MLP neurons of a small language model. Each row is named by its layer, matrix (up: input weights) and neuron, and shows model dimensions 32-223. Each number is 500 + 25 x the weight over its row's rms, rounded and kept within 0 to 999. Numbers have three digits each.
After each neuron's rows, "fires on" lists the tokens most often at its 100 highest values on Wikipedia text that the model never trained on. A number after a token or word is its count.

L5.up572:520482535444516523499473478495510507465510504485482536509497543499524537495495504502504536521474491491512472508502464513504504519527535485496498500469509480461518507514500507536533488515494465486508493520525527517515507547467501500488567514494527470479454487431566473495536451548482486484484482476494474513469508546493562490528504506471466497517517515478498496481515442493495528479525492492449520542464513510535523520505513498502477524545491518540512476538495470511500505463488518498482471507550507532494553477496494486452499505502535532450512522514451538501493474511513475467
fires on: ":" 56, "." 6, "°" 4

L7.up191:495521511490497529534489474465482518502488490489484489503487501487526520462521457551496521513497434523479525499452527459495500514528518537474487497498519502506485494512546488556511538528477494514491503509510550503456518507506490521492571493480507531504492482545441497509498502544506523488545485531494527486493470529513512462515484520509493496508507464513543478499450509488399474511466504489506494491505579503492498496491553515475503473520502500460517498519505531545465507487500526538496520515465498491533496491565522541487491508495503524512495525502488526504459511504498488495
fires on: "-" 81, "'" 7

L10.up49:489521512494490523459580494496530517496514528482521489512501457517536494499513478513529466527490536478488486545477525474505493525518517530488487505511501496505519465469489499550492494512467465505502471465520516481492494529562482534469496510553511511469528518505510515504484518492526538484539465509475516523479476457491468463526526485517487445530537539493500517515526457497494468481491514480526484496466501533550518526478488473519489510510505517505469492494472482555511509514507527479493481478512510518495524513504493510465469507479472527473528512512463447485450444479494470485
fires on: " (" 44, "." 12, "-" 12, "s" 4

L7.up527:521506502501504485505494496501499521478489494503492502509501470482556497516482495517509530500553476518503505480513500476512467479500542476485534513546517487471506451473508526510523490498501494487516503451528501465474503525505501491488570504415498463455452477496478488446472470487510518482469494494457490507502502521507492456540537481491439485512539495526504487498546484455540471491531554532513573532443517493522514479467514489502549533551463527518517540503509507507498522455512511568504503533501447483502526493507488490455494474496523492480507533492437519506500488524521508464
fires on: "\n" 42, ":" 9, ")" 9, "2" 6, "4" 6, "0" 4

L7.up280:552515491475496493509498496465470481504458518510503485532500509478515549511457526493494516521516488504504515486503500479495481512507508462446524517508508498505518464482464513504519505481472490452498513521467569481450503532471496482483528473521479541483483479517494487459486511468539481504488486479485493468493492570501523471550496472527470501521502494525511547521472478493461490535519523517505524511497497495540471506541559481502529477497447502475483482492471516495506506473497515596456524494482522475491555480477548511504521547468474519495543533515462505508488516511523505499
fires on: "ly" 13, " never" 12, " often" 9, "s" 9, ":" 9, "ed" 7

L3.up387:518533523529488466553475437470499479511487505496508421487513491547478455508488453493521510510494458486496509521483510509478480494473511469522523508534520547492449505471481497518536516467473519536542540529447481515487517506543510502522528532472508502468513486512454466518486499517516465459440499492482505481464513502483509543561488478492457510486493500508486502501475508522517528473531493541486474464510541493482520511485471523525555515511550554460482516493456528531500524537477510492501506530487502479534496465504460505497500500484512487493524545490507518483517468480546517484
fires on: "." 27, " Loss" 10, "=" 9, "ed" 8, "ville" 8, "dale" 8

L6.up582:517528502527511452466518485494551514460510439481515511516521459495474492483516486517503476489501475488477483519471500524480459469497494496452490504520544525508500502512484507534479525523487525501477524521546503492532471496503495524477445521491513502521556503489460523483510480478504440492462533475504502508533505506510467504547517435541471509505458497491475517458504472419531512448524518496497538482477493480486536525531475511515520477522520527549511509514507502490499448500464483495453504499479502544509484469498466551513498515510518466486504482521490488482539529485549504510
fires on: " in" 18, "ha" 16, "d" 8, " via" 8, "ea" 6, "ab" 5

L2.up496:514508485508496484493525522496486511471458466503529508489523492459494579467512463520493537523478531511464462500528477444488524491508491497509499501482517499503458481491469494497504495495475505493469489501505498501481464494476478523499523502523521530566538540479530494491491465480497460536489518500486509490473474538472508465515555460506469468469496546460506527506521522493457461520517502545492510479474490485512485483492509493485481500492527481471529487518524469544468515483462478524507507541500457478458519503513487491464488472475521459494507511510528491506555485472532505531
fires on: " La" 28, " family" 16, " soldiers" 7, " branch" 6, " Ry" 6, " Him" 5

L6.up30:522489478451449531507486531484567515474500494473498504486485465495515489516508447501526520528499489507518501529476519451470522554595501523506466495466531504527479474511536497516498505526440459482507520458534549461510519486514484537495534491490494510476508537508482492518495506540499507497528473499509481461534459471513489524465472504524512503555524518497499491511520515461454472484510545461486513528509506480542528541485493480530481489510516477483532502486470492494452465500505540496462496526484548526496500507543482532465499524499487523514500514488534458521499497506511483499
fires on: "-" 89, "—" 7

L5.up218:506460480459489470476497525502491481473493537460454494474472477509528550477505450497480509524520538533507496503448504459475518523530532495498488483491485504504487473496487480548512494497499506467477477488527482494469511528515483515440510475543480505507478510480513530540519487533516515510502514464502498506501459504519541470527491461511481494527529491522499504482475465479492494514524515473493504494494509489493467529504525515514511505462481517494504476527517534488468511526498511536524500488513495544495506534508460501462498522478515521503530536520471467500483507484489485516
fires on: "\"" 24, " own" 10, " votes" 10, " average" 5, " statistics" 5, "ail" 5

L13.up39:496444457539508498511472529493503491486481513486504535476530500452485454480492475512513492514483491500509538495484446468489491523538499511449523506513499497473516474494514469524454525513508479453517477475520510460512532461551461515473503457544479527510502504515470451482499460551478552487505470515454482466512446495520475537508536516461519532530521530491469469459492511486532447519455549485490518529479493508552524547532489495502524516506507518495534486475502482495489535491523501537525463557469533495477493510489544517488509498518496493514498504486494513535520492506489536516
fires on: "-" 59, " rel" 4

L5.up80:529487502491522498530531487520507500491491488495532534515489520505558476492477483525499516477507484519491449495468531531492486505499518502490565491483526488501495532509507526556504501489467505483500508547511490483543551565470485511460506481485503477493483476473508514468456512494481507472419515487465481489517472537507524522490517489470546491520505525492515512531556476445546519508510496527495500552483497523517493506465511513490477510500509514525540479517496491533460486506499503535482473487518474500507476485508455497452515493464546506505492521536461498496441472485523506516
fires on: "\n" 22, " of" 18, ":" 16, "." 9

L6.up54:503551462494484470491518462533531512506547470495482489462512504500493524493533487530476493509505518553468486493462499489487472523539478486465534473519532526536495494494491471491464505473477491458498513455542477477527514503561466506442478478520493502502512504487496553483490454544485506534460500472468505497472499504508484497500551467507460502569535471512506517458472512464522501501511537509494554501485463540496516523556544512539499488498504476511493511508530509485478524458471503536520460486490505518511478500513498491486488515527500558446514487526494471495517462472504467485
fires on: " |" 29, "\"" 21, " drug" 6, "ail" 5